config.toml
num_hidden_layers = 16
hidden_size = 256
num_attention_heads = 4
num_key_value_heads = 4
head_dim = 64
intermediate_size = 512
vocab_size = 8192
hidden_act = "geglu"
norm = "rmsnorm"
norm_place = "pre"
norm_eps = 1e-05
positions = "rope"
rope_theta = 10000.0
rope_fraction = 1.0
qk_norm = false
attn_scale = 0.125
bias = "none"
tie_word_embeddings = true
parallel_block = false
init = "normal"
init_std_qkv = 0.024
init_std_o = 0.00424
init_std_up = 0.024
init_std_down = 0.003
optimizer = "muon_variant"
learning_rate = 0.00565
lr_mult_qkv = 0.7
lr_mult_o = 3.0
beta1 = 0.95
lr_head = 0.00372
max_grad_norm = 1.0
warmup_steps = 200
schedule = "wsd"
decay_fraction = 0.75
decay_shape = "linear"
final_lr_fraction = 0.02
batch_tokens = 32768
max_seq_len = 256
doc_mask = true
train_tokens = 343900000
max_steps = 10495
dataset = "wikipedia_en"
MLP neurons of a small language model. Each row is named by its layer, matrix (down: output weights) and neuron, and shows model dimensions 80-175. Each number is 200 + 40 x the weight over its row's rms, rounded and kept within 0 to 999. A neuron's up and down rows have the sign that makes its largest values positive.
After each neuron's rows, "raises" lists the tokens whose logits its output raises most directly, leaving later layers aside.

L6.down258,163,189,215,175,201,193,216,246,197,217,188,255,177,159,247,176,157,251,248,210,149,156,164,183,216,239,223,142,174,183,200,153,176,241,199,182,198,193,236,173,272,202,169,232,189,217,237,109,202,103,164,184,230,201,205,253,237,170,147,219,240,272,194,249,253,243,158,109,119,108,239,165,233,148,227,205,136,189,199,218,248,165,214,159,141,225,159,155,189,168,203,236,253,181,236,169
raises: " 2015", " 2017", " 2018", " 2016", " 2003"

L11.down342,141,199,140,210,148,247,141,203,207,171,256,190,254,219,194,226,162,181,269,217,171,184,204,233,200,152,229,243,215,157,215,178,206,195,182,164,154,217,151,195,151,113,179,158,155,186,223,242,200,227,208,162,251,203,192,149,231,164,240,265,159,178,225,214,209,174,215,185,101,182,164,281,202,162,210,197,188,199,162,199,245,153,210,191,130,120,218,211,214,192,223,223,173,177,202,258
raises: "k", "ky", "ker", "gie", "ch"

L10.down143,143,198,160,219,166,89,203,224,127,215,131,187,274,164,188,304,200,195,202,197,188,183,168,217,195,189,139,197,117,213,177,203,249,178,182,226,177,206,118,174,246,225,156,196,120,185,187,259,267,235,208,182,181,139,140,181,206,138,276,190,217,302,161,213,173,219,151,163,223,157,215,208,238,247,129,253,142,218,196,189,255,91,171,224,198,177,241,162,205,150,179,198,177,139,209,229
raises: "itude", "oid", "ification", "ified", "ific"

L11.down13,251,226,178,239,167,156,120,224,170,220,142,240,235,219,150,220,192,269,229,192,251,207,189,171,231,130,226,217,211,194,142,281,126,216,268,244,151,265,220,271,241,142,162,181,211,182,151,202,196,284,186,232,252,228,188,182,247,212,129,168,222,260,178,245,229,226,199,255,198,211,183,149,190,155,155,217,134,202,220,170,133,166,165,272,187,174,188,219,241,144,182,183,165,189,198,176
raises: "omot", "iat", "cent", "ment", "tor"

L9.down140,271,246,240,190,166,219,154,231,197,173,219,221,167,201,113,177,236,224,260,239,219,164,167,191,156,210,161,152,210,267,154,244,205,258,143,215,209,248,228,200,232,222,143,174,170,223,88,174,227,127,211,247,205,179,218,178,239,177,168,206,162,174,204,229,166,202,124,198,197,284,174,186,186,271,228,237,125,193,206,190,170,191,303,278,204,163,181,207,296,226,246,222,215,100,215,229
raises: " mm", " cm", "mb", "ms", " available"

L13.down72,215,205,275,212,206,213,185,197,202,192,200,231,169,188,164,103,161,148,199,195,295,198,223,158,140,170,226,234,195,144,189,193,228,212,191,192,222,223,165,300,219,187,193,227,155,100,182,208,192,153,211,215,243,192,84,183,177,201,159,197,149,179,205,213,187,173,145,196,249,179,148,211,212,246,205,235,214,149,168,216,209,132,188,196,187,225,225,191,267,320,217,201,145,233,222,216
raises: "km", "k", "ks", "ken", "ery"

L10.down282,193,187,189,245,244,269,233,176,234,290,186,174,165,248,164,213,260,164,187,199,158,235,222,197,231,192,261,161,228,238,222,275,164,151,135,211,209,172,186,199,199,215,178,180,212,205,240,169,201,242,222,239,174,243,197,181,176,186,192,137,207,197,200,214,222,206,252,278,132,202,219,155,106,257,251,188,245,149,171,192,192,215,188,192,181,142,274,264,216,171,230,243,283,193,197,248
raises: "view", "ald", "col", "reg", "action"

L13.down473,203,185,188,199,192,192,256,176,149,204,186,152,225,201,156,180,246,160,207,245,198,205,222,201,198,114,203,207,210,189,169,205,255,163,140,189,239,233,157,230,210,210,208,187,223,222,263,177,168,130,207,157,204,220,202,182,246,231,186,239,176,260,246,235,134,206,170,279,127,179,222,198,174,261,228,203,285,233,141,205,170,225,242,260,221,163,176,184,206,200,277,179,201,230,138,183
raises: "ers", "erm", "hy", "ering", "ered"

L6.down507,147,171,216,163,249,223,160,202,208,126,199,196,164,150,133,219,239,219,143,213,264,225,243,275,227,184,262,217,114,204,189,186,183,168,161,114,234,162,181,130,178,199,205,219,150,256,161,218,221,123,253,210,213,195,189,160,169,208,203,134,211,197,214,229,242,261,199,193,168,126,260,119,179,222,192,248,205,219,225,196,231,247,217,245,126,217,212,114,194,187,220,196,183,220,228,211
raises: "f", "fe", "ft", "fer", "ph"

L4.down336,192,235,260,259,168,193,254,227,182,178,193,218,184,204,242,217,234,209,159,259,186,206,197,199,165,179,233,202,221,197,201,195,157,184,233,267,212,173,226,193,134,223,247,147,156,155,231,168,202,189,212,238,186,238,214,222,189,195,198,229,200,204,231,143,150,202,177,234,158,238,272,182,194,138,268,171,179,200,171,140,202,155,166,206,134,158,290,230,160,163,245,117,204,174,240,257
raises: "ier", "ry", "rom", "ield", "iers"

L13.down496,199,239,156,215,218,160,226,229,143,205,231,278,234,156,240,294,164,281,195,265,166,200,228,189,157,225,153,231,235,217,204,200,172,246,195,249,269,219,197,300,167,247,269,195,183,207,208,256,213,175,226,222,174,225,206,131,255,245,187,272,220,248,177,130,230,174,187,201,251,151,217,157,186,151,244,198,134,199,114,131,151,172,224,223,262,227,139,228,187,279,215,186,211,193,171,169
raises: "ils", "il", "urs", "wer", "ugh"

L9.down107,163,177,221,215,169,203,195,209,223,212,258,225,220,297,193,167,198,128,170,195,220,208,195,157,196,177,214,213,178,226,190,138,306,151,156,221,242,182,234,197,231,174,140,158,229,161,199,231,173,236,189,295,179,223,130,193,314,236,169,177,297,160,139,155,160,226,177,195,205,157,167,152,162,167,233,205,219,176,238,264,217,166,228,176,222,173,213,173,244,270,230,272,231,154,103,201
raises: "no", "nic", "cs", "sh", "lies"

L13.down421,262,167,167,163,197,166,218,193,183,271,280,179,207,166,249,300,205,217,221,193,118,234,215,133,236,145,132,148,210,120,220,174,251,174,252,180,189,251,125,182,183,202,237,87,293,168,247,153,211,244,199,125,154,230,284,122,199,199,227,184,160,218,202,133,183,189,234,144,184,245,204,155,113,250,239,271,253,191,159,183,189,186,207,245,208,231,272,164,152,216,190,237,186,275,168,203
raises: "en", "on", "inger", "ower", "enh"

L12.down360,180,129,158,194,252,209,196,198,155,198,222,75,211,215,171,289,161,188,175,243,157,285,194,236,200,267,182,201,229,216,177,179,187,175,192,239,133,154,139,190,176,190,180,248,256,198,180,185,204,244,208,195,170,221,159,289,145,191,192,188,172,205,260,197,272,169,205,147,225,210,160,176,214,158,133,195,138,187,181,224,176,192,202,278,143,200,206,251,221,159,171,206,127,175,190,216
raises: "ce", "ces", "ci", "cial", "cy"

L3.down231,180,204,113,192,179,149,230,150,285,253,206,201,276,159,248,148,147,154,209,266,195,157,250,185,229,185,257,299,111,230,232,254,200,289,188,196,177,187,141,215,189,183,205,211,189,195,215,239,211,198,202,231,197,198,163,165,199,102,260,222,234,236,150,186,193,159,205,182,162,123,142,219,215,165,161,247,208,160,209,131,235,198,208,180,189,140,166,118,242,252,178,197,134,212,203,176
raises: "hip", " of", "'", "uit", " who"

L12.down7,179,256,177,167,196,234,134,151,202,143,279,223,168,146,217,191,263,190,197,185,189,189,239,172,214,165,209,282,273,185,193,111,252,145,237,255,249,166,194,247,214,160,180,146,186,194,227,191,253,159,234,201,229,192,185,228,198,115,177,147,192,219,193,253,204,154,220,197,139,195,213,186,180,203,275,206,241,236,200,254,224,186,250,113,196,172,176,173,174,160,179,155,175,171,210,224
raises: " again", " as", " alone", " today", " during"

L11.down147,205,196,160,185,243,170,247,151,221,171,231,145,191,213,197,134,183,201,135,185,187,121,250,287,164,240,196,229,237,192,211,228,216,113,207,251,199,165,185,142,197,188,173,193,192,187,251,256,230,119,233,186,218,189,177,180,214,67,131,214,279,218,208,213,260,160,144,169,186,160,183,240,142,169,173,188,169,158,172,248,215,261,260,210,186,186,265,187,223,188,148,193,283,190,214,250
raises: "ren", "ris", "ria", "rica", "rio"